From a checkpoint of a small transformer trained on Wikipedia: untied embeddings, normalized queries and keys.
MLP neurons of a small language model. Each row is named by its layer, matrix (gate and up: input weights; down: output weights) and neuron, and shows model dimensions 16-143. Each number is 200 + 30 x the weight over its row's rms, rounded and kept within 0 to 999. A neuron's up and down rows have the sign that makes its largest values positive.
Before each neuron's rows, "fires before" lists the tokens most often just after its 100 highest values on Wikipedia text that the model never trained on.

fires before: "\n", " The", " "
L3.gate436,193,226,220,171,192,179,178,178,181,209,229,163,245,244,190,164,245,274,199,210,205,248,169,185,231,185,220,167,186,176,256,184,191,177,211,213,214,198,130,223,259,230,195,195,260,225,181,213,194,248,202,179,165,196,230,152,177,169,213,239,211,211,217,157,192,216,260,229,151,193,187,190,154,178,204,247,188,187,152,186,243,190,213,180,189,232,165,240,233,202,253,199,174,242,196,221,227,230,199,180,223,126,186,216,202,234,193,240,213,143,178,201,196,147,217,197,150,170,241,236,201,129,195,210,149,225,240,182
L3.up436,180,210,212,113,168,184,226,205,216,215,240,215,242,215,228,228,239,232,165,259,242,207,195,194,208,229,219,155,188,206,221,195,212,146,272,209,207,216,150,225,229,212,190,223,217,217,157,214,207,204,215,182,158,182,207,149,183,181,247,208,202,184,193,151,205,247,206,205,160,244,212,229,206,173,196,231,181,234,170,213,251,242,199,209,223,196,161,230,239,178,217,150,157,219,160,190,227,241,204,162,202,179,204,199,212,210,156,258,201,158,167,209,227,203,196,188,170,179,258,190,195,164,179,195,155,248,215,167
L3.down436,159,221,223,197,246,203,242,201,144,316,229,148,231,218,206,206,202,246,220,223,233,169,165,213,224,272,196,212,217,190,155,184,172,196,205,207,169,164,203,200,187,177,199,179,182,256,223,206,186,172,191,199,201,214,211,164,207,206,163,229,195,208,161,224,174,253,185,208,202,196,169,188,216,180,259,217,188,174,253,229,188,174,228,191,204,230,225,238,240,211,201,202,130,274,200,129,184,179,181,215,156,182,231,246,215,213,139,171,195,158,219,209,107,186,243,216,202,221,151,285,179,255,200,144,166,243,152,214

fires before: " "
L11.gate716,197,223,220,203,217,209,197,218,252,179,166,201,165,210,183,262,234,177,199,209,213,220,193,192,187,221,201,196,147,193,197,198,212,177,195,179,216,214,199,204,195,244,219,223,233,257,224,185,202,157,178,200,105,198,190,202,213,193,206,197,219,220,211,224,200,165,160,210,256,207,218,184,157,194,168,202,173,244,163,187,233,225,219,187,225,208,215,153,148,199,209,222,133,217,258,225,282,167,184,235,235,172,178,229,177,185,170,191,208,169,152,202,166,228,176,169,202,231,238,223,224,197,199,257,213,218,185,182
L11.up716,209,200,237,241,225,180,240,219,242,217,179,269,226,184,218,195,244,224,209,198,210,201,187,239,177,184,208,191,207,227,236,230,180,184,204,171,193,265,204,178,181,202,201,269,169,200,171,209,200,179,226,197,219,273,234,173,196,181,215,221,160,174,253,222,182,206,214,210,187,200,230,180,180,229,233,201,188,189,207,218,168,218,177,210,223,186,212,215,194,174,218,215,211,156,233,188,173,215,189,194,196,213,196,221,267,262,224,174,204,197,235,185,207,193,233,210,307,160,178,185,211,181,185,206,149,171,258,189
L11.down716,185,192,160,181,220,202,205,214,199,186,173,264,178,221,189,206,256,228,220,175,184,218,187,177,181,126,201,195,111,257,187,204,181,170,193,158,161,235,178,247,233,190,152,210,92,194,203,260,210,172,243,186,177,191,171,192,201,252,225,163,228,157,206,204,233,193,237,223,167,225,199,189,151,166,165,216,197,207,214,172,170,225,215,172,185,206,182,219,188,229,211,281,172,236,186,207,227,214,222,198,200,148,202,229,164,208,202,195,187,197,186,205,199,252,230,181,237,182,179,233,204,222,227,180,180,166,247,251

fires before: " ", "0", ";", "1", "vis"
L6.gate98,174,244,227,227,193,201,220,225,217,215,201,229,202,222,209,168,189,187,192,195,196,261,167,256,193,186,219,200,251,202,159,161,239,215,178,199,187,232,168,202,203,197,224,152,181,149,192,241,186,199,172,202,199,173,177,225,171,183,263,202,210,235,228,151,194,219,199,221,223,214,210,142,178,187,182,174,157,190,238,223,190,226,198,190,232,201,263,212,190,191,276,202,187,162,180,234,229,170,213,141,218,182,172,278,222,215,210,215,246,215,236,195,197,181,202,240,198,197,245,272,199,181,210,182,197,157,192,186
L6.up98,212,173,188,202,147,163,206,185,247,202,123,155,188,210,193,193,200,201,170,229,180,199,246,153,188,137,190,265,166,167,199,124,239,208,161,173,180,192,225,201,212,178,169,211,241,216,195,221,222,238,179,195,237,186,208,125,212,186,177,182,168,231,191,156,198,164,200,283,204,164,174,250,219,224,211,259,148,143,189,182,218,213,124,187,177,187,291,217,229,142,190,227,174,219,221,156,180,237,145,194,205,192,215,205,231,201,211,236,168,241,215,196,210,229,196,255,171,213,180,189,199,219,202,213,212,167,160,227
L6.down98,243,172,194,192,205,211,170,223,211,173,193,245,189,237,151,203,226,157,198,157,170,201,176,148,129,197,216,227,174,205,223,237,243,236,193,161,224,185,248,159,166,226,209,215,201,212,175,222,169,220,182,211,215,206,229,206,205,261,193,200,232,211,218,189,190,163,189,234,233,182,181,206,254,250,207,188,208,156,218,223,195,227,192,162,183,155,203,190,199,196,162,217,193,183,202,190,214,196,164,226,216,114,212,227,202,201,177,170,194,193,193,181,198,226,189,226,189,196,258,182,174,202,219,250,232,160,141,224

fires before: " ", " the"
L12.gate785,186,187,170,172,146,244,260,186,182,203,184,204,201,234,182,166,203,225,248,214,211,263,217,209,191,137,205,271,210,222,202,200,218,169,217,221,226,181,226,234,203,170,176,207,193,181,176,190,264,178,137,227,206,206,161,261,215,190,197,184,254,250,246,197,178,182,244,197,171,175,208,181,174,187,232,192,191,169,185,169,186,194,175,244,195,239,228,215,182,192,195,205,232,211,180,158,187,214,219,224,211,131,199,224,140,238,220,224,235,188,143,252,205,168,172,231,211,212,192,182,186,233,197,203,229,221,157,204
L12.up785,186,155,197,224,159,179,203,170,202,218,171,208,181,236,259,183,234,174,181,206,188,214,220,147,161,206,186,187,210,222,181,213,205,174,287,152,136,174,259,192,185,216,240,241,153,149,180,181,180,184,213,207,199,190,214,224,247,194,250,212,213,150,180,166,219,126,193,192,225,135,191,212,135,229,213,181,215,233,174,210,213,231,223,171,215,215,223,192,235,157,216,160,235,182,235,144,170,210,211,238,185,197,220,239,139,144,219,210,301,169,228,188,209,180,272,196,201,228,179,202,132,175,169,233,178,223,174,203
L12.down785,193,179,150,219,189,245,163,188,196,137,203,224,142,257,184,224,267,197,250,171,184,201,208,168,214,163,186,223,194,211,253,230,157,164,228,198,200,210,192,200,226,183,158,178,157,158,212,252,234,193,194,225,183,228,223,207,154,227,244,196,181,175,259,197,235,195,159,175,197,191,185,210,170,244,198,199,253,204,206,154,157,261,215,247,145,215,221,148,216,255,208,227,211,203,198,237,158,222,264,183,205,168,222,154,151,210,203,234,234,132,223,203,245,208,234,198,213,165,183,178,179,180,241,156,178,172,234,220

fires before: " |", ".", ",", "0", " "
L3.gate1006,186,232,123,221,182,186,250,249,273,175,241,221,173,210,133,171,205,280,156,252,212,191,183,168,243,185,175,214,240,229,200,204,183,179,234,239,241,209,170,202,208,151,182,244,189,186,139,241,190,169,195,244,221,202,162,202,234,158,181,156,185,183,222,191,195,206,213,235,125,220,182,176,144,208,210,184,211,252,199,223,231,214,201,190,212,171,200,202,172,207,224,183,186,226,260,211,230,205,197,215,279,188,198,239,195,213,231,191,160,164,200,186,233,212,154,197,193,170,198,272,215,187,139,221,197,197,191,209
L3.up1006,191,182,201,193,192,167,262,202,235,168,126,230,185,169,211,232,198,239,210,207,144,230,252,183,217,173,203,215,224,239,181,176,197,197,191,254,218,229,210,249,206,178,209,224,188,176,214,216,207,208,234,218,204,166,216,197,223,161,204,217,221,193,207,195,229,175,188,212,159,168,216,199,158,264,269,198,211,216,168,218,207,188,190,193,237,206,218,227,199,203,220,189,241,218,227,194,169,229,183,231,280,139,230,226,205,190,214,159,162,226,151,239,172,252,172,212,181,196,230,235,209,170,260,220,230,197,186,211
L3.down1006,249,146,182,237,194,143,153,220,161,169,169,226,231,192,215,143,192,169,171,203,173,223,199,202,261,182,223,146,228,233,178,229,226,149,214,182,230,223,185,194,239,189,156,215,197,190,222,212,172,229,187,213,236,219,244,151,254,168,205,200,187,213,229,222,181,160,161,171,144,169,256,194,243,217,206,243,217,191,220,229,165,184,193,213,153,228,215,164,250,154,201,166,245,205,244,246,173,250,251,177,211,159,187,208,146,172,197,214,176,200,168,180,249,218,212,177,213,191,182,133,191,183,223,152,185,217,166,214

fires before: " ", "1"
L7.gate35,199,208,202,147,197,260,154,234,236,221,149,171,164,202,166,187,181,206,191,243,170,192,221,165,232,209,242,224,225,228,214,221,228,209,183,206,214,196,161,219,165,225,231,171,184,242,226,241,267,159,192,177,128,182,188,219,211,210,265,238,234,239,189,205,250,202,229,183,158,171,185,202,221,177,219,210,180,237,179,228,244,194,167,156,278,196,168,161,274,178,211,197,188,231,214,200,247,210,198,202,185,197,250,187,228,233,173,174,223,247,177,221,201,170,185,214,176,283,253,231,205,193,179,230,153,207,211,233
L7.up35,187,202,215,205,175,162,191,225,203,224,183,176,138,218,237,195,274,161,156,178,202,178,225,169,170,210,166,223,219,196,237,231,260,171,222,220,259,202,197,223,203,216,170,230,200,245,183,208,202,243,224,196,183,160,200,268,265,219,211,184,231,185,223,119,208,220,192,137,133,214,201,207,177,209,197,194,155,252,203,242,223,195,215,209,235,227,229,199,215,228,215,238,189,192,162,204,171,230,169,261,232,189,254,204,165,189,150,227,222,190,193,225,178,273,189,248,148,162,210,197,190,179,184,222,198,176,244,188
L7.down35,147,183,198,257,217,194,127,196,216,189,165,188,192,192,238,180,230,209,157,180,210,185,149,147,172,180,189,193,177,228,201,217,203,153,210,201,257,179,250,208,232,172,181,232,234,265,250,220,229,146,251,140,160,208,186,245,194,212,238,195,223,222,190,192,194,299,212,185,120,211,249,235,195,193,195,238,235,181,205,208,242,193,226,185,223,195,222,198,248,159,266,210,247,219,234,153,151,187,221,184,188,210,233,194,160,210,168,180,219,199,177,221,145,234,217,177,205,156,198,207,220,227,278,194,176,218,199,156

fires before: " ", "---|---|---|---|"
L6.gate190,200,242,204,177,243,169,168,206,187,155,204,156,239,224,178,198,243,197,187,209,149,221,238,198,186,199,196,152,204,196,215,156,167,148,183,197,199,168,257,234,245,153,176,184,239,184,206,224,205,171,166,217,227,210,171,227,170,160,185,216,213,207,211,199,278,203,175,210,225,220,223,189,248,203,173,184,177,257,193,213,198,207,138,201,218,245,209,165,194,239,144,164,227,132,218,188,214,176,185,123,175,181,198,221,142,221,181,188,234,224,231,192,186,182,175,196,256,135,254,178,160,227,213,255,217,261,213,218
L6.up190,218,230,180,154,218,213,240,173,172,191,158,145,199,217,182,186,205,251,195,224,144,144,224,205,198,252,178,209,192,252,214,192,231,212,169,202,173,180,214,206,124,213,198,188,190,199,220,215,178,222,178,231,216,231,219,250,180,227,196,181,206,150,210,176,230,177,185,176,272,153,188,194,142,239,126,162,232,249,143,196,209,260,212,177,172,235,201,189,203,177,197,181,216,196,160,238,173,193,189,166,213,192,191,172,196,179,222,92,253,157,226,187,209,197,223,176,231,229,200,113,193,172,206,215,160,195,221,219
L6.down190,259,242,154,239,218,208,197,118,170,168,251,201,202,210,167,189,230,223,170,201,227,226,164,251,193,184,214,225,158,214,186,232,218,178,203,225,190,149,167,238,221,147,177,189,232,210,182,237,215,235,198,172,245,159,189,230,231,178,179,192,234,208,208,218,205,184,187,214,242,230,154,205,204,203,171,210,188,195,215,197,172,192,224,155,173,232,162,181,204,151,160,215,245,225,204,220,154,202,190,194,219,109,196,218,149,202,198,237,142,137,138,159,190,207,225,191,176,246,188,239,167,205,150,216,222,204,286,243

fires before: ".", "″"
L11.gate339,157,215,166,151,228,253,224,249,219,229,211,150,242,173,200,208,215,230,157,167,201,181,188,197,211,200,159,196,215,235,265,159,206,211,200,198,221,235,182,203,207,196,226,163,251,144,224,208,215,149,202,209,161,201,232,191,249,199,160,202,256,181,209,225,165,181,219,231,183,180,189,203,240,201,180,185,183,224,230,183,178,184,204,194,213,229,197,155,224,267,247,166,172,200,272,238,178,203,211,225,204,209,196,237,214,167,184,155,211,188,184,221,176,187,198,195,197,188,238,239,222,218,225,219,159,209,228,172
L11.up339,156,216,213,201,212,236,164,193,211,218,202,241,205,178,197,233,249,192,201,183,255,188,231,209,182,188,189,175,217,231,141,235,208,231,176,214,248,220,249,222,270,232,200,163,235,207,213,210,161,214,178,178,189,195,132,163,194,219,203,150,195,221,186,240,212,218,119,220,219,188,164,224,190,171,214,227,190,182,182,201,209,188,152,214,169,215,172,190,214,188,191,185,202,218,212,203,196,201,249,132,165,184,211,232,237,178,182,150,167,203,185,210,184,136,189,216,195,160,180,99,214,157,205,206,200,181,146,184
L11.down339,149,196,182,151,199,196,204,214,198,219,191,220,189,149,227,215,213,220,212,165,207,168,212,173,195,221,167,167,210,202,192,215,201,178,196,145,222,268,146,127,226,216,200,172,219,197,191,210,291,238,156,219,206,235,223,198,207,150,236,174,185,194,152,236,192,148,243,252,204,277,210,192,193,176,241,198,199,199,179,198,168,225,169,159,225,163,205,216,217,229,213,183,129,180,231,146,166,175,278,156,194,179,235,219,190,184,194,238,226,243,219,266,181,198,220,193,226,150,232,185,168,171,202,210,193,234,206,192

fires before: " ", " November", " August", " April", " May"
L5.gate841,223,193,231,170,127,238,138,246,224,211,242,214,165,183,121,239,179,144,171,230,192,210,188,178,156,207,210,195,184,175,221,185,197,205,219,205,192,209,220,156,184,193,218,171,244,206,168,176,246,216,154,209,153,214,192,232,155,183,167,178,210,155,207,149,201,197,192,199,226,286,198,191,146,218,183,203,167,214,243,219,226,208,207,268,160,205,205,187,215,217,231,178,165,193,193,197,202,185,262,157,198,191,205,249,217,276,244,214,274,169,151,206,173,219,166,229,198,229,175,160,212,202,154,134,224,244,169,191
L5.up841,232,161,183,215,244,171,159,223,150,195,155,159,210,196,197,193,199,125,113,225,236,222,204,191,175,240,219,216,214,205,202,219,177,196,225,113,262,215,180,225,173,206,255,246,219,219,207,187,170,176,185,178,142,250,224,152,245,214,206,238,191,229,197,172,202,235,166,125,183,206,235,265,228,186,223,164,210,184,215,219,196,188,203,176,163,246,198,213,214,213,210,210,158,186,214,223,192,250,246,168,170,200,238,151,235,256,161,238,233,154,191,144,249,216,286,212,199,200,167,172,151,200,234,169,174,206,165,185
L5.down841,184,179,144,227,240,142,206,210,138,208,91,175,191,215,167,186,219,219,156,162,166,192,169,191,221,198,178,180,179,188,185,170,190,171,203,173,235,217,166,206,200,213,218,226,167,202,198,224,189,147,252,230,165,269,244,217,262,240,193,178,167,231,186,183,184,204,199,192,214,241,237,220,225,195,235,229,205,228,210,193,175,191,240,229,122,174,164,168,204,190,225,238,215,218,184,201,216,234,214,163,177,183,200,202,186,210,183,227,232,223,210,201,230,185,224,227,198,216,210,164,205,268,263,196,227,170,180,176

fires before: "\n", "born", " ", " of"
L4.gate295,216,262,238,206,213,216,189,175,163,250,195,182,214,209,216,188,169,199,221,180,170,215,140,235,181,205,183,210,235,159,145,231,208,172,215,209,220,192,255,250,183,193,205,276,196,198,226,224,203,176,165,195,180,195,239,183,205,169,213,170,198,259,174,213,202,239,219,218,199,224,236,184,162,213,162,232,210,196,183,147,190,166,154,218,175,180,193,184,160,174,162,174,197,202,178,278,171,210,210,161,159,210,200,227,104,188,209,185,220,223,242,229,172,247,241,198,150,236,175,215,137,240,241,215,233,229,177,203
L4.up295,192,202,216,136,200,237,210,199,177,206,217,240,216,220,260,222,224,250,221,155,183,211,193,255,237,225,214,171,225,183,214,226,187,201,191,183,175,238,288,225,180,216,228,206,240,219,203,160,215,168,212,227,250,182,219,246,181,216,209,147,184,233,148,138,183,211,204,210,202,203,248,190,216,177,210,219,173,213,217,230,189,203,200,213,157,191,219,116,217,170,230,202,202,242,216,181,150,217,195,197,123,222,193,160,202,193,174,186,202,240,241,185,251,217,212,193,216,221,218,198,177,192,181,217,193,176,210,187
L4.down295,205,200,252,168,242,189,214,221,222,242,217,198,225,192,188,194,130,167,232,229,205,241,124,217,220,194,197,144,209,173,166,231,188,214,191,224,265,184,218,251,215,195,205,230,186,231,182,243,196,167,213,194,249,155,153,161,177,156,176,184,235,230,161,136,169,215,168,200,228,213,218,202,165,213,214,217,227,191,249,240,172,206,158,191,173,203,215,206,211,136,203,168,182,183,247,231,157,233,212,177,159,238,174,179,152,203,235,187,160,256,258,202,224,185,238,238,170,183,140,244,209,209,219,179,215,186,168,192

fires before: "\n", " “", " the"
L4.gate832,225,243,207,198,159,154,246,147,231,284,214,170,184,198,218,177,203,212,228,273,244,161,230,137,251,239,197,162,222,203,217,236,215,186,198,226,165,229,200,224,202,202,210,236,211,251,223,204,220,210,156,169,214,172,183,193,187,182,205,226,238,168,253,198,142,171,242,216,204,239,231,163,240,182,181,209,241,229,169,215,237,218,200,208,226,229,227,210,160,147,193,208,188,191,188,149,181,177,169,167,212,184,166,221,192,144,190,204,254,178,184,233,218,183,200,230,161,186,175,253,204,180,139,217,227,230,212,206
L4.up832,187,241,218,204,212,249,227,234,220,213,163,226,200,184,204,176,205,227,235,159,166,174,227,164,178,244,222,152,196,163,200,177,201,204,189,200,219,159,251,259,186,182,170,166,176,175,162,171,191,166,263,196,190,168,140,228,146,232,183,240,206,164,237,252,184,204,189,180,290,213,182,135,204,146,217,191,161,203,232,216,212,180,242,214,217,171,212,200,182,214,178,182,223,160,213,159,192,223,206,167,189,171,177,164,263,207,211,169,193,263,147,215,230,202,271,228,159,199,218,231,234,164,162,204,169,157,162,200
L4.down832,213,227,178,218,166,217,173,216,182,196,190,175,212,207,201,204,207,210,231,200,215,210,179,230,174,203,168,249,232,210,193,177,207,205,214,201,192,182,185,183,185,155,226,198,229,195,240,242,237,225,223,136,245,145,238,229,217,205,207,191,209,201,207,156,212,189,229,223,174,284,198,264,175,178,161,191,182,207,172,140,97,169,192,216,191,167,266,178,150,145,219,204,183,176,238,146,185,218,186,178,213,233,210,164,170,202,223,153,189,180,220,182,200,214,167,213,181,199,173,188,241,153,259,140,175,226,245,156

fires before: "."
L12.gate675,142,188,193,173,201,266,201,148,226,204,192,239,187,186,234,229,200,235,152,229,255,173,216,163,180,246,180,170,216,171,236,221,143,225,205,216,172,221,184,211,187,211,225,184,203,201,187,246,193,162,179,222,195,228,272,227,216,176,219,186,169,203,181,204,192,168,252,248,195,207,186,215,218,213,136,165,189,221,203,153,200,172,277,214,191,214,206,162,170,173,203,218,200,188,175,224,154,203,235,166,169,222,226,262,195,190,242,220,217,153,176,197,178,165,242,195,184,233,199,251,187,194,159,174,199,195,217,183
L12.up675,154,155,189,238,181,158,206,211,204,249,215,211,214,214,196,167,191,188,175,208,208,166,256,209,226,214,163,194,199,214,168,207,247,213,149,170,253,172,167,208,226,243,204,187,212,191,192,194,239,197,156,212,236,211,220,262,210,233,243,153,213,177,224,260,178,221,207,203,198,179,186,226,208,177,201,172,153,161,230,184,201,204,226,155,200,184,168,240,168,203,252,230,174,243,175,200,156,199,233,137,213,221,231,237,196,201,198,228,170,148,227,216,191,140,227,225,214,265,189,215,250,217,240,172,184,205,222,195
L12.down675,153,229,194,200,216,144,206,176,245,261,195,188,216,174,178,203,205,150,235,200,223,197,232,193,235,227,219,159,206,194,191,192,205,138,215,209,150,199,219,223,213,186,213,182,215,235,224,149,212,201,221,229,153,195,187,199,223,139,243,240,225,202,171,232,151,232,213,234,201,194,192,231,212,230,190,238,156,177,212,185,220,228,191,180,180,219,171,218,190,213,177,205,239,223,203,70,161,112,204,204,230,288,123,237,215,199,163,198,225,194,212,225,162,216,221,185,198,185,224,181,234,228,191,194,180,189,216,197

fires before: "\n", " and", "---|---|---|---|"
L7.gate699,169,222,187,227,216,239,200,186,221,214,223,165,226,240,208,183,181,201,189,204,226,200,185,216,238,194,167,187,177,177,212,235,227,201,231,209,205,218,197,242,215,157,259,183,228,246,176,195,169,224,185,204,257,208,186,218,218,224,223,151,188,213,225,275,209,163,193,217,254,245,233,212,185,197,173,203,222,225,188,211,211,273,233,184,192,203,192,227,215,247,177,205,160,225,215,233,155,198,179,213,188,179,228,198,219,215,165,190,228,194,206,191,253,181,187,183,210,177,241,148,160,150,184,211,163,211,227,214
L7.up699,235,190,134,168,148,180,201,213,233,175,224,180,225,203,223,140,237,211,234,196,202,278,205,216,208,243,217,188,210,216,198,245,180,220,129,181,211,224,300,207,235,205,196,155,226,207,150,136,199,218,172,224,220,143,149,228,181,167,200,214,200,163,255,220,174,198,197,201,242,174,209,211,181,166,176,169,218,173,215,230,167,263,229,211,196,276,241,223,243,186,197,180,214,195,205,227,200,193,163,180,248,159,161,227,184,209,166,192,253,190,166,216,203,216,221,183,172,197,201,223,223,163,215,221,180,197,178,163
L7.down699,256,246,209,144,205,189,199,224,205,223,165,137,248,190,206,225,218,194,194,199,165,252,243,198,201,185,184,190,223,197,166,182,199,215,184,204,151,208,226,179,177,178,170,187,215,186,203,175,149,189,252,200,212,152,230,243,204,203,210,212,226,149,201,233,210,213,188,242,173,188,188,199,177,146,134,174,213,175,233,186,213,220,226,195,197,187,217,219,206,253,212,220,194,175,217,100,175,225,238,136,209,227,145,212,176,202,196,155,257,231,212,197,237,211,215,218,204,202,207,215,224,204,183,253,187,209,204,180

fires before: " ", "ated", " Airport"
L2.gate32,159,225,189,201,190,235,205,187,156,201,208,218,218,181,202,218,110,174,190,191,217,216,232,211,222,221,207,184,192,169,199,216,168,222,148,197,209,260,264,124,207,129,203,204,181,220,171,264,191,230,200,187,210,221,245,205,210,181,172,179,176,142,242,176,194,188,220,236,158,211,183,199,236,216,167,209,168,201,148,172,186,180,127,194,184,196,209,165,187,173,228,148,245,200,213,254,214,194,207,222,146,206,167,235,259,156,221,250,212,259,167,211,195,216,203,194,235,204,232,196,205,237,163,184,240,189,200,244
L2.up32,196,222,181,208,200,203,181,205,205,214,202,205,225,244,173,250,178,247,201,145,233,191,207,227,211,191,187,179,190,181,209,155,150,230,150,225,170,205,187,172,153,224,230,174,174,181,206,235,142,190,214,241,205,215,248,221,219,181,172,153,196,174,184,220,186,205,192,261,176,196,218,233,252,150,217,212,177,189,174,188,185,201,85,220,157,235,232,168,179,150,217,220,218,253,224,206,195,225,205,190,160,235,175,225,233,217,220,220,271,235,212,217,254,222,207,220,210,249,192,164,190,292,156,221,241,152,196,188
L2.down32,234,180,164,233,179,170,197,166,194,225,241,211,231,237,231,220,169,221,198,207,171,209,179,201,236,194,126,221,241,215,226,154,151,230,134,214,210,160,221,168,202,249,187,186,187,237,198,214,149,186,203,243,217,156,218,216,192,192,159,112,197,206,198,196,171,174,206,213,201,204,180,223,266,157,183,247,138,187,136,218,198,187,153,221,169,238,270,153,177,260,215,186,241,166,215,190,209,207,218,178,205,181,201,243,176,224,214,227,228,197,179,212,277,260,224,207,228,195,210,133,190,218,210,196,203,163,180,184

fires before: " "
L12.gate272,202,177,217,162,205,160,214,152,196,182,191,189,241,229,207,198,218,242,221,189,176,243,177,162,249,248,239,177,162,225,225,172,166,258,237,131,197,218,165,163,219,230,198,237,186,219,209,189,194,135,208,245,121,184,191,211,211,212,282,193,237,215,210,202,217,161,229,206,207,220,216,188,164,211,212,179,209,246,193,209,221,283,198,250,191,204,210,214,140,198,193,204,172,176,185,181,209,186,202,232,195,170,209,240,214,161,210,260,220,163,201,172,248,202,237,221,179,223,169,208,201,198,156,183,211,213,229,240
L12.up272,198,205,249,258,232,221,230,192,214,181,142,212,195,183,223,222,195,212,247,170,209,188,224,237,208,263,234,211,163,180,220,243,256,195,227,171,234,231,217,209,222,219,265,280,221,208,201,236,156,165,225,230,206,212,183,240,198,203,196,176,264,187,262,221,168,142,157,152,245,205,181,204,134,175,218,153,163,275,235,217,186,207,227,174,169,198,207,207,171,205,212,168,223,194,257,181,227,184,212,239,178,219,219,245,207,254,200,223,253,163,210,163,213,230,188,250,233,259,200,159,179,232,171,196,158,205,213,224
L12.down272,208,202,132,161,189,208,223,195,150,207,165,224,139,235,178,182,221,239,224,180,237,176,190,191,154,214,213,176,146,203,188,177,191,180,191,205,275,242,190,176,175,250,220,200,160,161,243,227,252,185,145,178,223,162,196,189,203,199,259,172,219,199,206,200,224,208,232,145,228,176,210,189,167,232,195,183,219,262,173,153,206,252,210,229,202,269,214,177,150,211,214,206,159,206,178,111,222,190,219,184,212,177,207,173,228,240,204,190,234,170,186,203,212,196,187,226,214,227,221,206,167,239,168,220,181,149,187,215

fires before: " |", ".", ";", " "
L6.gate1008,197,219,179,204,212,209,168,212,217,208,204,186,279,156,205,160,223,231,200,271,224,173,147,206,208,223,162,236,206,176,213,150,228,162,219,206,172,232,208,233,199,163,203,174,180,236,196,176,267,222,249,177,205,197,196,205,215,230,201,187,185,188,209,167,211,193,217,167,174,175,177,251,208,162,177,177,162,208,249,232,231,203,191,185,169,197,203,187,173,223,247,209,243,192,189,169,211,207,168,151,190,220,223,204,200,263,236,220,189,184,240,214,172,174,196,224,227,219,195,214,166,223,157,223,173,226,244,235
L6.up1008,174,229,187,151,130,215,222,183,136,174,214,194,192,224,172,209,176,193,212,190,239,183,189,234,182,250,211,173,201,162,159,151,193,147,191,211,174,170,213,189,194,211,191,161,177,186,168,185,164,198,205,241,115,156,197,167,215,175,160,240,253,204,212,177,189,146,177,178,175,198,196,156,208,205,242,193,154,200,213,171,214,185,212,196,241,268,266,154,194,232,237,254,198,243,218,219,212,216,224,220,188,222,228,211,135,279,212,182,237,168,211,172,210,194,138,184,170,201,233,212,191,197,205,236,183,194,200,202
L6.down1008,184,162,166,266,247,255,204,165,197,152,176,218,180,191,175,185,111,173,185,167,219,162,197,196,223,223,206,178,207,218,221,207,158,188,204,206,239,179,227,217,185,194,160,180,153,145,199,227,225,180,204,197,261,168,148,188,245,178,216,216,183,223,178,226,196,185,145,206,213,214,145,218,223,261,173,171,182,210,186,170,177,215,186,184,238,183,242,202,212,214,247,189,218,172,254,178,176,225,200,121,186,185,179,211,150,193,223,256,187,213,145,219,239,225,217,188,274,187,211,184,202,206,230,186,228,189,160,222

fires before: "s"
L11.gate445,220,202,239,144,175,118,212,183,208,199,184,197,207,201,177,176,219,161,203,249,227,220,239,201,176,162,194,189,178,269,141,183,170,212,177,230,240,203,187,211,150,193,208,175,181,174,234,206,195,187,184,253,211,172,247,192,268,193,236,144,138,209,229,219,191,182,236,194,130,245,187,218,166,114,193,187,180,189,211,216,179,220,162,212,165,170,210,181,177,218,144,203,233,203,187,254,205,181,218,203,172,236,187,230,198,155,218,204,195,188,197,200,183,209,170,251,226,206,200,178,195,196,174,168,132,242,230,251
L11.up445,212,195,237,171,140,224,198,201,215,163,163,212,244,239,196,191,207,220,173,176,215,206,209,192,248,195,250,195,182,240,136,206,193,189,225,219,151,235,180,197,162,174,185,246,166,169,241,208,225,178,113,204,190,161,219,267,212,197,202,204,178,205,218,209,214,195,228,176,197,178,193,184,188,177,193,224,177,184,204,183,194,213,231,224,172,205,225,164,130,173,195,203,226,217,141,218,253,202,181,167,128,215,178,216,223,192,234,232,192,225,201,168,246,247,154,198,218,131,222,201,198,148,188,176,217,203,199,210
L11.down445,142,167,187,232,205,248,165,224,193,153,191,251,197,153,195,202,182,221,184,188,214,210,209,174,226,199,234,221,191,197,218,220,204,201,182,183,197,202,189,247,195,231,224,236,159,241,194,201,164,211,218,182,148,218,199,215,176,217,169,222,151,221,196,206,170,198,186,206,245,233,220,200,258,193,213,185,200,182,233,126,196,163,131,239,164,268,235,191,210,240,221,215,228,206,218,167,150,237,233,240,255,175,215,209,206,235,145,204,173,192,187,239,189,190,194,158,221,194,203,234,195,251,197,206,182,197,195,244